python train.py --n_layer=8 --head_dim=64 --vocab_size=8192 --norm="rmsnorm" --optimizer="adamw" --decay_shape="linear" --batch_tokens=[131072, 262144] --seq_len=512
MLP neurons of a small language model. Each row is named by its layer, matrix (gate and up: input weights; down: output weights) and neuron, and shows model dimensions 0-255. Each number is 128 + 24 x the weight over its row's rms, rounded and kept within 0 to 255. Numbers have three digits each. A neuron's up and down rows have the sign that makes its largest values positive.
After each neuron's rows, "fires on" lists the tokens most often at its 100 highest values on Wikipedia text that the model never trained on.

L2.gate1973:124127119185147131127107128089135146169115130126122113108099119100181138118110160154137113122104079102166182114125125100126089125134148113149119181118108122122108140130122101105142111097169117101143141072116162115133144121094128116115135103154131114138117101099094160165121143106153139103151142128160109113146126164120110125145091158107122115123101124087107104137121142150121132151114118166126121118152139145116093131103102107134147125141156101146147104133142174137146091081144117125112101121119142101108157164192096130130104120120073146135125103131106141130147148143108123168107115143131136163162115148114112146130135177167135150169106123104143159144114109121138127120111135113088119118114143121153100150124105127150136134104173161144088129098137130105112138161109110
L2.up1973:170140098112098104151125119123142168128147114099133110128142127141105091159110143106159125117150135103110153102088106142074120096089119164135148097106166138103123117119092120123123129095153122122111133155127106159095137138083125147150122156162179136116115100143091112138145123145132138087133148126104126116146133090083101126140113139114116145113168140134146133146167133087119123127109159157125153110148137143128167176136115154082165150107117129122109164139148124094166082104140132157140127142119148109149126175134138146150118109131121113123172134107111123133126108111145088102105131109134108149120113145153177134148147091084113135124117134119175138121172131149110107127178105150123112147105117137102134208137087155091140137115156159110121180105129182098102152167082116
L2.down1973:098155119125156142110162094100166131137109126137161104135126092121143089110120111200130135103129150142158143138130107127107116152126148130133142140098111121149104165095171138116128092127131146145104140130139099126118139160192122128088131082124136143199139120143133116111144076112083135121142109182068081132105125116111155143147146094146140088154082160097120120130127101115206093141136150131104136106122146115125096102150119148137104129123149115111117118121083140125114102092121138180143141114105109115155079153105129126018109158133127112123100132154131172154164114108119134126149116189159073124139116125144149158107110123148078121104087150131129150122121100150127152160160117138147105124156137114151138121144154116131101143132151121133174141084150110102153150118115120
fires on: "–", " Mov", "LA"

L2.gate1403:128116138157172176155110139104154116126108102147115098153119136100136114110145107108148126108139130181144176128110156104142112102124141144081116130126180128133121105112102130136119136098134102151120122087176158104145137145149154127140131161147131120115142125109111112136124151128089150121143135118113094129130143143140139124110129114174156096088144109115117150177156128119139131143169130163128148136112136106163138137118113134079118093122128133095130110134137143070148176126163122144102126123127096152105099162122125133180136076106122147148147055118151133156123110132140142127147127121082139167098118130083139154119092147119138197147096099145089106141163189175126080128138120124156137107106132138141144094134146121118144113148126119132167138126116120136130129087087126
L2.up1403:135125152128152135142115155145124110075157130143148067124121128129136137081149119136122132108140116151162164132118172120139155129124137144121099111210164143180136121142115191129170119107119124165106159151160178099134152160141203135100135139137118125077121123106091123101085128093115155097122147122131118099098180140121161105110116109147129087117163080135136179170143114121107171130116124115171144151120130100150131130104122168115146137161135120115131127154068133101179185124119132117127155140108127122143097124129111160128120078091110121161123076114143155140141132121157131149160137118092130157120119128094139116122101138125156102192101137111114121148168141180101119092129166120129132126122098112170177101148186121132133135133137076144154139119121075102156134108118103
L2.down1403:146133133127140135150121150147115120068116122162130149145127124104134105115121140228102129131108073151153139115140158125120115122122112098127156093192107146145150120150142162130143121144117169159142146141173154120123143119133185148116107141147114127146119097121064112087110119098137134076111130136142161104122147103098127130152126137137128100156112118104121146151126088123094160101127140138143126161150109112137184127124115165109197113126117127151144162180106147107149156133147125144137150153114139093164104130139098115064100093154131124138156120139139155099107147142121119159134111110065128116100156137139142093124164183105181069186113155144114135114147172137096136121147132119158122107109117119146142090082153101119144138117146068160164092118123110136106108115125100
fires on: " United States", " China", " Gu", " Poland", "mar", ", United States"

L2.gate2096:134172053178125165150142140154142097146143107112116109132194105154151106145112078143140164067102103140097147140126158068111144140135133106146114158157151134164141174129146125150102134128102133123114140124166180135115100171121133144146137109104153127084141118140134175129097132160113117116088078111159104110137156115122114155144112113114099150157130097129111138182099162144115140126118156111121168159086161106129132160161116113081161121108122107134119150125130145080120160093131159155157136161111138101088162124148158111168115088105104119082162120152141101098119092127148144124144096116138133162117088144121112148122088124127110179160146149105115077125089122159167120127088135113162129138161135132136106165123120108074114128129139164136113104142151103125147127090094134
L2.up2096:160148135117129149109183133175160114146156130125113167151137143137131144092141107152076098098157139164118118172123093124108131148093139132139125132106116110109133138132137152130127137090105159176136106140122129139176134095171070148142147135099082107105108171146140120163154131090103149135110142152115130124134170137115115196162098121110136132113131099095122113117121125133167178167119154132119152186158157113155122119112157133120115139139154136125143099153151161144138119129157127148094124169136123142111150101165137109120166124092146144121105139121133113112142136122121146103106110098116141121081115121117128108107168152133126152172143131174101150173135078133108142137141156136147130134158073119121109172151088133067161109093108129151099159123148122121126090129116121
L2.down2096:116105152132123109113106179108111159133159120176131121122114141066151148102130164170091094155145125091103125145112142141087140104140115170100147090098108109134120096138081139121136147125163101151125113146144178132124134135104138083134102124163125142095126080134124114127095119116157093135153148160092149111106098126067159135117085128129130176175111158077156121143186120122141150125108129104142140119145137143173153132145138088161159132140147129137134088143145108126190106147122119136109074097111108138132116177147157124068154154143124174122139123123120117136149134124099156102089145134128142157166134156156173118101154141087142091089092130135167134127127119106093169165137143150148124143170113131147119114117131132138107147118151114089124143128137137147098109124153129
fires on: " as", "ast", " end", " metres", " cross"

L2.gate1373:168132156160137109114156138161126127160109101112129129108129130104145101127126102095114149129128122142140171144123099133181123150105150145120115123130148125143141149112123095117128126115123113107118110085133135119140111069122124110124151084083169111182113181133107152119149104149127092132118142148150153184100116126119143147114144129063162132147141141135147151136140137126147118164144105149137078123126187080107135126132126106138101117131135164148100147091115176123101148129137098123087144139103152140093133170131148107158155112141092132117138130078110113129138125091106122124120130141134150143121093155164120179084097106162150146128131140153074127119174119170140123170158114110135134115167141132082160192121140109077105078117092135145150140095084150118145117147097166
L2.up1373:119151155158166150098175072147130083167106127159132140127136093179134105137141107134140108129143118127149144138137090121132148076123144164146095077141155088134105142125098123143128107130160125068104090101125131108154133100115103129098072150130132153116093126141110133109101110130138148106117084108129120175116129115132102116122144120144123095112149101164130132173164092111189163134114143099107120165142133076131096130077099147112120156139102129139131114091136132103150187089133129085115169101132134138156103159113128118123162143116133133142119082109142083130130101109108161097086126128126110123144150121172118148132117142107129121120178145132126152105117119131129116087166126124132172122137160139123113136115143105127093116163152114129118138120124104124146143165140119
L2.down1373:118145113150162109100149113118115108177120145147134122105112110142128103121106116195123105150107165146096110162112101149132160111143130158117093151147114112135135184118108134122108151154095109125108142120145148105111135106142135151108166128121167104154118119118146139092132175092129129093144127098145179175111119133139147085152139158113129131164186144162169109150119114122080130162093151158074115129146153086159173145111121139089120142164143150078151109146119140120086108109173095130152130149108125100096123139090140142138174125157126151098093124107156134157127113117120144121126131165130190093149138154129169163103163160132122086137159176141114106133105120145120126162136150131173123130115156144121050126124112123104130137148097144125173149137132156103088150106134101
fires on: " N", "; N", " n", " | N", "N"

L2.gate1570:130149131144109077087125110133139106153095151142118132145108133144127141121151128148108116092101130146125149116071133145148120111091093153161091142158131153074152143121142071092133105090101131123175110108117164168129117091144165068119131142143145154131105160134136117142156152134142157150094152108147124176103147120146132099142103131099174163144146152114127147148134134139126120144149093030143151144125101147104140139171117104120076130110143123109115122129156116152124188140137122109123104098128107123139127169150129117155136135128137158128164124145126136112150158137128110121162122127094150161123158157119116161108077121086128155147149128135072073144190142144134135146158114121107155104128112158130147162153143113110097136114144131087120124143102137119144080128174137
L2.up1570:141170137131127116145138125132106138088102156086141153127132161140143145121155114133169161152108110147119121149136135129136175100128109116129121116122111167162095117131110119156147130118190121116127079124109114154101067134153142137149133117109101119133122138128083109156115148129113120107123134105126147152186135154106140154105165139089153116105072082186136122150141131143130143126136112120122114109158077107083178129109115147105120121107119086127136134182102094113120177108165169118083118079145145104105137146116180161118139097118097142124112156132093151113117119117152170092102153141126102121121154157111117141169132105120135139059078119093147157156083143100167086189099147123157153183148085109089099127078131111155134178122185136142123148121120121091112133145101113
L2.down1570:123091083185065097136133136058144104166107161133085122108136101130130143108106108193115117125175115150104116134115119148147175125101117117140111093137114146150129135110130060107099101164132097132145125153091092161123091103111152097130084119103143125092148144122125101113125130151150182123132130113141127175122126134119117085131137154091160130143156103159134134165135166114128143112118117109130165144093106127118097160183094141143144114107118134177100116136140103119116120103131150117087143097136129142112118138152192114093127066132120155131113101118123116075147121108132146125122154162111140131151103121130132120132147108129140119150106171175158108113125146117081129109132147105117126117157150117118128114127090100157132151144111125107131178114142118123138132164148130
fires on: "; N", " no", " N", " | N", " never"

L2.gate1461:146124129125160128106140135131139140171100176135112100110095043131153081159129128134162171154110152141101114108104107118126150144125145114116149173155135167143138130138125149142094133113112148105133125113152134160132140125085136091138146104131087098090111160147139127133100153116105103149155114104147134140113101162119141146104130171091145157118168135111145121100095127130124143157180162127101131138119109105142104071145136160128110165138104125128144117103139103154155151129136111168117126110100150140132119118123170158166165135113141126152141115094129118100102135068095144126114136105096077105104119107146095137136078123143119164132096127120112099076167115128122137133123144139132167122119102133125143122105084089062113123095143123140105114107091145106105163117114103
L2.up1461:124087186141157080105111122141127212184137165141148125108096114110097113146114185131156111151095127100119114127133158138132143111131146124123121159141108106144150152153130138114122123112136139081088089110174135139140101130130117102095134110096118097135093135108143130160111144137144114168143122123119131144125138174127154144108107135155124153084163118073135167094162150121107149144144131142135152125139097125117105120095131164148123143118097144147136151113132084139145138098130166146120092127137154161166129123173145128130182129116119110122147122109096114136113113119104138116134135140121096117100143081134164142133123131150123123165110141141168072082157158115129129134145137104087123107115098131129123124132085100117155093136118095157075153116082113122061121142161136
L2.down1461:166112189129133119132150137121085171113160097157137140102144101120116108140111147152140122089122151126139159149088152116103171093097142174127139143098101137117157094169122152104138133108162126098113142119137157090131112166114117143116152110140123126113106131098123104147142149137153164123126118155170118127135163112125086137116132115102102142146128125076120175154182134145136158148169152103156136132113109143129125138124098142133163106110134134146145116088165101114151120141164122148146123112176127177141121102126139167112126154149159121156127119128090067130128104162118135148098107149176102172119129094124180141140144130130117103132166114111199087135147155114176123166098141125128099104114087129161114120149100112122097128138147130122140122132101122152127153141117152
fires on: ")", "\n", " |", "|---|---|---|---|---|---|---|", " | January ", " | "

L2.gate960:113174115111113141137136174131138165066092139159111125152106114139134098115134129126138084149136112116145133113153097088114131100139144096109131136127093141132143099121077113138115161173097115133163134073142155104150130157144155114107116131143143122092169135131098127134145104127123149131094151079109120155135126122157131121124111142067132144111136139092138184125087138140165125163141123132099138144118114120153135178150125112121174132113157116121154146108157127107087112176137171104112124097123102104144098105160121111168153081162109129135178127143100170102118114146111082105154119139134096131100135129137133156123099103090135146141126137149091137131106138160138130110088126102107123131120154127098110145162142088170144101133138117184136108116150114119132152146129151
L2.up960:078144121135133187105161132145103124131119118112129128147106125106152162126111165146121103159123110131157147188147117155085089126129163100071082125164113139151145115180093081178098130099145123107117166121144118158121129174145123160101171117127111150134101120147111130090107141179119141114142116120146136124096101082130118137123161160112139140095131117145122144136128120113097117140121164156134154121151111099163112134126142140163094113133126115105175108121110110131135105125126166107111120134149144145105136101111108116135134138124161118152154136135103137141113144087131146112101143129110135109119143140141128132143109109122147098088163127146118087086139148089151064129128175078104126128129132088135104150104115087142142136110109114141129144111161124100080127154144150
L2.down960:106107141180155161157121098155067157140139106109086114172111119076163123123112134249099133100186155121125119164132064147099117075102158095128104111100129142130145106154129131120128159153140121147131127118135180180155139174147157116120138128142113156120135106128108130079170124144144135131103132109130112120133119098160116157161103144113157099111106138171112101148143098113090133111142123142160147097183097149142165117105159132158144124096120107156133140152069151135174179118114185132100117119146166114162132080128144146014135120139120128128134095119113120119131133056104115118150141148117138116126158120135119112109110135145112092168113170153134102125129129115097103112129164098110072112158140129140137127119124110119170136077149099145143148134121140113104159125120107
fires on: " United States", " US", ", United States", " in the United States", ", New York", " (US"

L2.gate1242:105144133112132121130112144093183114120110131116114130116140151137121154132125176142118126154100162118104080164111123117156129136160081119113126115102111147116112130101149134192110106061094122123083126113085106135135117114116091075130144116141113124143126154156102187146121125158085119148166161112091119133118151101109137154131120122116119131129132150133135144133128116084121118141145162119134116116135155140145151135110175116146130146087120138145142139142146105115111130127144121120099134119145156114155192104125124097141128099147148110125138185099147118122155110090145168101108125159111126149116143132149147143139108156102109140133100134133173098118167133125124136123122126118098161103146114141127171137120106168085132155163127128133121115118123117122151156146151131
L2.up1242:158179166160144126145111127126103100161133128138132124102134136135112133142122135142105148148108133122106079131129133087141121143140126130099154123124110134148113100142112156157137066123141134130114110067146114139113089168170109112100166087129165127110137130115123098105132119121132153184135152155101123170136147125145165135154121153103121120139148151147180088130088179126111119166141135174120087143163117111169152113126135118155127149154134155147140094137166156146114136137132145149152132083179128125116148120138076130165164135117136139110095164106134145125112157185114116146146119131088105110105115150167131144140121126115127136118104135113095141116137123148153104180143093179124127090140120120089107097106151094143138106123087159103149144071123119121099123131107154
L2.down1242:132132124088181099067126129163101151161107088157182114140126147122097147145144164218148114128119133146146107135121179158146147098117145130126147121108115127121131129145138167124121118122098084143122126118125098117134145151100134081150151107122123147137145144102110129136126183136087126144124143131105131110157162110145129144088124135123146097175160176102173141075113122089133128121154165097124107127131108072117142108134162165148152124124116142148116114151197106162114118146164098102100140136137168127138162128166134172074142116135115140097096121136137094095130146081132169118102141128140104130123146081125130118182135144111131109100147108114166126149106116082124136112117166163127125121100108096155147123146133166098099174160175156108092139082120147121128163147121099
fires on: " |", "\n", "  -", "|  |", " =", ") |"

L2.gate278:158120127115099162141120113127106075162089151162149094161117106065134152134107140141153117143125129162117099159143093114121144098133141139102107109147125111069142130071109121100165093138093097088136144151166127142172129125110157143125118148171086115122119157100124156118118130085118078076114097127126116141097121137072104133118128152098156106122118140158133131099099118150097121103122093143129148115159153107143158130098158147118054148131139127099139131126140135097100155118097120156131135131111154102132105185163125110139111188159140164104115123118121124149166138106154181097090144142159097116123099137123121096137157085123129181108124170116100152120169109118123123146122091133110119150092104150158128154104169114094118139117165165132099130118121121169079143150097140
L2.up278:154155132164114137094102107110178088139105151119126109144128093110085103144134118112142100116169111146108125165154045123119114126148124077131171107166148078093120156088107122135127104151117177100113123064132115132142146115129178191163087148108118075089156102151153138118071135114126125143117113120112169117150096082126114110110120151102157121145140107098161159117108140124178093061122130138102095118119139103110162160136135111165157164104143090125132158107149141131125113114144154121146135139133162155088141078114131131147095124153130132152146131153142113161141130085091128095168110101130109108142111156139115082123112141099066131127109098117099127153122129116117162135146131127128144140124140120124108145145117107127164178134122129149117087137098115171081097144079109
L2.down278:105145086123089096128146129114132113142123151158154112135151162175144119128121189227130114148071147097116103082115125112075114118111094174168105098138171129105135143157131169125147131109131104122126134107085140134186130086164125174139141155162117144127158170142136118110111102097094182144145115126160116147137134131123155177124147132162115061140127136109127114152103139120137115108094088115121115122141131167136099152152134152127145141134129117142190157130117154134120135110117145145105139107165113104099105113114134099098103120154188105109121156096165129131076133106179103166158129126113175119138126177100122095147153134125150128130139128100142103099138140120151163108102147098117172143111118115101159099132099149093163132093107156134119080144137077147164130137097146
fires on: "–", "-", " and ", " to ", " ==="

L2.gate108:088101129150131123158138123106143103110112122125101117160149148125159112150142143125131140137101143115110118076112144115153133107126139137110099125129177134108168117115138146080143127133134108071133107126139131180136111133079158137164122122131101160096120161121160127111095174135134136156156100119140106144072128078118123131135139150099164121110129114135124126163127147133119130147152074141127131128111127130078100187159088157099098130111123122143098140127117132148174164112135099169149140122132110126107172195124073098173152154163134184133147142139114106149128140125149117125143141116089138159139094113142122174131100084156181179144152134146100102096075140136134116122134150119144105163145149091129162099164112135139085119166157129166084106127130124103146130079120156
L2.up108:136133149118132115138105148116190117102129134143156167140138137130087134128111148136109133158130141106171100095141156105152111063139167144121143115154139155146174191150162161117119136115169123075130088121114137087085153129101150130114142137108127113159124104115134126150136116121167134151095138149138101108140143106152135122075085145148125103135158142081090106129118120157146059132119151182171082134114134159153098143114106169120129132119114188100162126136112156093136141101136141140115137091117143158134115137139100122140089096120104148134105155084166125138134130135125154152164099117090128135133120141201143101134125159163145111153145130129168086100176177129154109136158152141126132112101141113143139138129103090106145109088105147118124079138110160083103111099131087
L2.down108:139113119072110112089137170121115125120173163155125177125158125141115080146128110047135137118149120092139100094145115121162139155124133095104142130105109140118102134162158115122125108108180167148111096118069130085121132085119146117083121103120113085167127114136136130086134134173150124147136169086158124109164140162105147162135099168159100160128155112164141047148120136146088118146144150171207099098119150101137126113138111104100127133104082132114162108120123101106117149122123125120149126122158127152184130106115123103198133117107132095088128168125159182141078142095098141115135149130174117157113115164117117134138139143163148170104089127102125150114147130107120135163161153094156149125139118099080126148132150121170166085104133155078130105153120125087111132127125137
fires on: "L", "I", "Y", "H", "1"

L2.gate1290:121093135152151127178141148138120116147118131144120135114097125155152133107117127125164131162108135127100113099105105153075076090158118107095153118121090169141144122105110124161124124090110126098163090148120148113141146173126117151134160131118096171166139147112145137119121114156135091129131132108173110172093176119133130094118125113137179138116132131137102130164151116111102157130126138146104120134121164117087106119113115096131133117123138127137143174115127171136122115113104132140119136121112107082135149135156112119155164107133068122108090125204130145143118116137121114140121124078166161155096123118136132128112110094164131167122163144120104109114126091158081080136109171093126110123165122122152132134126092139147101139093136098184119096139106115158098123133094112
L2.up1290:114151128142115132139123140125109097100116174139104100156128128113126142061094109105123101139123126140113157119153146144122142133165153123150107099122088158196141150124100151154113151155117104128136116130125151178112160135067145092116106141104143127141128104123076133098118119173120135144082087101112128158126142099120107148156122102131144119112119068119087161071153137159118184157119110180090140161104080120093127189131156154100124094145115159128153114086113113129126091139141154129143167124114108082107148193143107182129160130138105141082134114151134133124148134086152120129118118107125117139136151126156112141094118113115152137092130058146109124130131106145123130130092109138112098126122149119127098131145171117140151155143154116108107108158158113157114127125112119
L2.down1290:137123140094177110122145085106115103137102141088137147158116155120163162113125108203105150150107109145142114101108147211144102107131151123147152078153046121165118131126082124121108113134158124144093126175126121170136132107095097117123147148144083154087128120126116123137116125125144124147101144139129150163145119072110103115137140146130121171114132110130094141144140122108124139121128133128099146157125117103109108094071113166142101118152099133145135112110122121109127118109133183134134134105141128100145144123146127148079157117184132124137108107166120102095124135136146114097150116110107110074119122107158093118126109113134135094111129132076148114121091106140108155111134109142114108130140159150138104108138118115136097175118124132197134115101120121158127085146127106
fires on: " $", " £", " released", "$", " income", " fin"

L2.gate1017:170145122146138099119111127077145159160131171117086152132133142157132151111142184128132114128113128153131120146155118150149121087122155142112093131152130110098166159077117106112135110114144065111127137139094137137142157126109120133153164150112122126170161169142142172117172126169134161125158112126121128137124127108137114095144125137112063116124149156133141154096115122104083084108126131128125116161158141115138116090117110139073085150129179124103151141127126107108133152124057119129134125128071151112125128108104144107146141155144114114088138162133103132132136107113127130117134157114086100113142129121163106093141154093098125143132115104149139161118135164136123131073135105122142094096164105122127089146109122114059159089119170176128146101100136188154102117131157113
L2.up1017:139164116178106118087152125068105168142163157142116112181136160134127153094166169143093110150141118146127152112144131154138111117143166122125135118140135103110160115140137153112138124117115150149129149081113149159144131106110152133131137124134113181154155088066142180162155134141121120124190134143122127117162110110109107117151098125107098138105119162122140161123124116144094123112113099155079132113134137115176139146128147126121092102124131118118153128120096112139168104125121116127114099132106129093138128124131141122126134141123152093103135167144119140133160101144142125139155153107099154137151128130167106072150152088138139094096149083121119139142121153104136138116149114103149094119132088130137103120106164136106141094141148110056130128127135162152126085147110126
L2.down1017:180150116208131123157129098113158133146109159114116117127126138143131128096128145132118144126114090130127099107160139160104142105159070096145136118107112156116154120106114109113149162191159130102124183104131112092116136142123172159089156133145152113097156120148141141133090157098165155125121118118141099093167076097108134123137091126121121136145165133159132111129124158118090146163164140106110140150118166158182116151143150156138148138151158154151131138127086079107114138101118139130190137144113128113102125115128106102113105124129135109144152161165110123104072114161101100140169114117139116128132140094118121130122099117180182144097133139121141113120082114124158126123150094126133147115099104160118156144130152184122130150120132132119141108153118150135123127122121131
fires on: " te", "–", " dou", " Te", " to "

L2.gate2268:099183145181148119123071100092178109145117124122135119161167180124148123130155105131139161138109083157084146112170128114131107153171159133130157075165111116105130133117110095116132109148109131129154100175137181082136089161084113124117149151120131127102165096115127139120091137148103125122155120110150105100097062083107158100112126161135098147105125108137159156110124097143127150107183106109122112094154160117098135142120142113162092112134136122109137131122130143138159107140141094125165140133118138116128106146104127157144109139148140151090153136110143125145120119153108129125182099165113122154155154126152141099130152112134124123125138074093082138090159165151180140116135127137152116157148101145131141090158130095089133137192135143126117154129124134109164127116129155
L2.up2268:173116104108120160103129128149120127161105116123134153146166128098135137103139103133079149129150061120150156182182121141108116122143126120118144134154106116167135103126107124152128117150138135105096155118143160096124130135130098142161131123128150144091130100130078152147122094113100128099107115151143125140162105104141132129172121127127077149090119138146160151140105147096096114083124160170106156125092170111140099134149104146127148111123131106165115128095136127099145083117132164141167113157105166203096100147148144140118120148126139138085133189095166112083130101141079123119183129085168099132082131116157113146151125111096114122091111127105129146110137160129136097101111170134175148117130148119053118158100162149102107110142100098080181100127128199140112135116122153
L2.down2268:125103143142119105163139075101116091122087084149092141112122099120147157109117134211100147138116118144108126157154177164083122105131100120135111154137174171164109116128122122110090135147174143108128169129135119081075122144101137172118149143154185116118168115116092130142124106092116134139120099109158114143091125157153125116164153109128146151109126125126145109145104165156158144110181146138126114137170153116129115079106150116122084128155118140152104135112121130147121138103161127125146118155112169141101134170080176126057128162155148125148169112118161114115134138121122119143136164116090131087167118144124163159113146162134105044130127140126099128153098140148090124117135143105138122133173131125110088152117173165108104174130130121150144108158106132157141123140107113
fires on: " te", " Te", " He", "sc", "rew", "ography"

L2.gate2123:131131121149131136126147140129104132097122072124110122151099108144142120117151153138146144097136120130138107164146131143121126158121135156112141149140133139093140157080125127110057143093058127154171146116151121142112082155098118112162078166150153128088105121102133110139156097129135128144112159109141126122098144120138132135109157156134125152071119196092137110069141099106169111147123106119135155083094134162101104132126154065094129131105139132101093131154138141131174081114127131113137143137097135107117128127117125130145123178078070119115139101169125140121140164125086144106122144116120115122103122136146117105121156172126121151134099087153132128157105115145132167098150117110108065128116148118121132126130117122108112144175124086172136127113113133109130151124052108
L2.up2123:140163135161113061156146138117105094094131133114150129121108120119136112124129125146142138129141109127162115150106144146140142139112137139120129104104147127124100120141151133178136148110145126123103140146095120150118118164112113111104192139131122112101120141123094153168136101146160134099123136105127118091109148089127118141146112105097090105110111135143132115166107151149122106166101171166162124122098107169160106143116142111112134141163150145158141122128131118096146151109147131105099094104093141147145088138132146116120107157117089124113071097091148165103121124107137125108077162107147120118109119173159106143085172152067137119160097150147140137112100116160137133110175101077159126158126149115157144125102104121112127119132160119148156148109139131115109137148099150
L2.down2123:095139170148147085096163113104153137113107091159142105113143095147134100153124120095114134144093143128130185129121118100102137137153074108145124136125140124111127120105141152196178134095101122096125131114141127121142078100128148135097138114137142117148149110175131104108141108112140114146129131105139132083121148140143107105159130132179149152123106118142126110160114133143143143156127115125135103147115160143136143141116109120112118130153155149126126118137137127094104087137142053160145131098108116124121107108112145110136139145101099150126120127109116112142139114149145154205154148117130105156106165166195140157110093122102151096147134134114124113154102173130139156134138107143140106086179094145140119128137134145159110161123094113114144136143083150115156143137135154
fires on: "–", " series", " games", " play", " goal", " def"

L2.gate2147:167163109146151087153143156138114133150116111133139165125106088157111133133129142150177162157099161137112173155135100141080096137127123149109133113163163164125164120113145109175130099101126157092135141138092086120093157143116140118118122076122137131125083149121130081136163107125089077118127111146128114146106153101147115138142123111111137171108130101143133137154109143119132103127153121116154149153124140132150130132102135160128138129130131098151134142102125177173085114121153136130128112136094151086156147101106143118180138120145139160131168086156144141078116183140120086114137092149129139129117108086166112140093100158141117185122154122177111121154171149160122112150075171098118147106158098129159147180072136109160113101102119118158158108118132075102107161139164150
L2.up2147:132124121149152108150151144108108132133119134133107163123139130152110172140130140148141114197127141122116169124113128145113106102083069136097130061193171131097149150150112084148135093101128165114127124142148110112120104131129115182108139097127130128126081172096138127112131112142117093116114085107154116153105147108121145092177115152122155137075102099152141127133106111149086131085134075130161133094117128140158111116126136129107118151153140089104129120136127145134113086126131134127138140146119148117121121111156176111145126097135117117116173112150157092121095164106094077144159100107155139103137128060141126147109116132136141146105184134114147095141143100143096113123085141143147127148127116116146124131141156106153111114166100069144133129141105124120085144093128156
L2.down2147:119166124086133141124121148124072109129120150149139140105116106115141127134100136255104145140149169152155126156096142155138135100125104138125131134125130125135172162141096108146116155104126118137128111120151121123123141143129140114120053099155099131151066119142153122126119106108162082124139140143117111171126113104087153098121121144115140133104142090159137127079136120139136126126132119111142106135117101123135130150128129142098164136129186137102129135145137118160151148111189138151154121132123115103079123130162191121013113135153142110101149112114161108121124117117125145130116146125143133143179109152152112114096112137115156032137165099096156097159156120139138140147120132144107143116142109134136137179102134165153107124136105104101123123140110104123113116110123116
fires on: " $", " died", "$", "edd", " kill"

L2.gate1084:133106138136129148168145107086146138110123135167120096138131148122105156142160119150142117114096123114134109114176128115144168126104148115140113135114172099145151119170132180102156132110186126056137161133136134109102140160139115122137085136106102122160114146132159138116133114104100126095137123143132124143138110108162129123146099111094109097130145101157085160140140106148107116149122110143104134145097178101122154133138119155157127155129168123112135161129169155131163123132134130134143138157118115154078178139128116096157191091110131119132117111129128105163145170142118116146137118093118115154148164127121125110126115083111119157109138067158094144086110138175136121093129132123094144098141112146101100136115127151034112115077137157121132150141110152123118139098110113
L2.up1084:158148136128143121139176094126092086136122130121088111158096115159117128122172140158144134088124148121083107109145116116147105110144159179148102149130123140158154113155102135106119136086132132108178124173118090088138125123129149122154126133129102193159118137111146155142128102118117120077125095157063173097106160125143101112140080132144099153113092164130117138108112133130137152152168142136120116155091115137125146101131115113116142127139120147116144126118158116108154140143085150128105131138128104129108166149159079190134119133138124174131161096134136122121114154144116102116132138121123137135131116153119138129120108141149130124132124100082126167091143103136155144102158128074191140081120137138115144156116145127102137189152132129171114117085147097149126141112139117
L2.down1084:133165080157134100128123112105136123149107179141111126136124154144099121148144133174099109119130136119125107098099119100122157122121108116131115178142106147165159115132159125137096154127119149133129138129131141138074148128094138120185143161101160164157098133134071132111108136120188106120105115104169114144129108116167117109114098124137084150142175146153115159151106067155128148148147075139084131107137125146127164134145177134150139146169166131114118152148118163101153133160141068144123140078142139098172109129128115159095139154123161095123163114112138111149108152136137094133182130065104164127138120138133130141138076142156142103117098128111121127100127101121162172135156113150102160121115103122094119122159086123129151135107168127132172085141117154175134096130113137
fires on: "–", " to ", " and ", " tr", "ons"

L2.gate2109:138127146127114137115149138120085114180117129153126098115110111115137106103136191090117159134068165149104119105157092136122089155120128164078144092084128152127135085105132138104109089109114095070104162113153093126109129130125118137151136140147126108091153132117098162102133130126107084161121174123120138056145074121147139111127111128156141154111117139134159070096115149088104152177148110127113133126113161119133145081103145117143070153155081136114138130148122095127127160149158157144124100117127108142142081116177169138156151157137175123168127146148079133134109111087120105098100214145132137098111069120144101159108175125087145130098061061121116129122133124089151106145136121148162118134169138167080152155085150107122099120152125129139103125119112185119151159146140163
L2.up2109:095143105100142162112167157102134187131172115138157152153091102116115131101130128146161104098106152072095143136169171131120078111096122130095139144135120139099078129103097108105114143112114142113138131126133120135092130118151106107147144147096127140128136161161102123162107186094139170152102125135131126125115099130154112127047092131140066089096114094121157156085066167113140121111144092110070112121158154102154133127144131108129120126116090154101161104142122099155111128135100144042125130175104149089132127173072114123132114090193138117152133120153131128102140120137142143146097097142165136121116149112136178143123145167124098135112152110114143128127125133100109118133093104150109108122104135142153145145107095164122135142153172124112122146117140141152142164126165156
L2.down2109:080090118152142141131090120103117143093117121134137098144131132109125125153121103159139172132112173119136134088162150110108075182104124142084077124137186094176118114106117126118117131145120103121135137134165126142120138108154150146145163154148166116109200118142124118144157124166108109136151119163085115127129095096150117155126130128103104087102135131129148118139098108115164142140136103138065127128097165128148127117115115098104145120131125117104153131180138181134097144150121163179089138110155094112104105084138148091134153115179143128112133127123109095162137110144151107117147160089149137145109174142116130148121153124122153131141140114108122122136151153103190109152136099128145077123152102106118118134165133105141119136114111125116106135085130122120097122117130125
fires on: " en", " En", " par", " pre"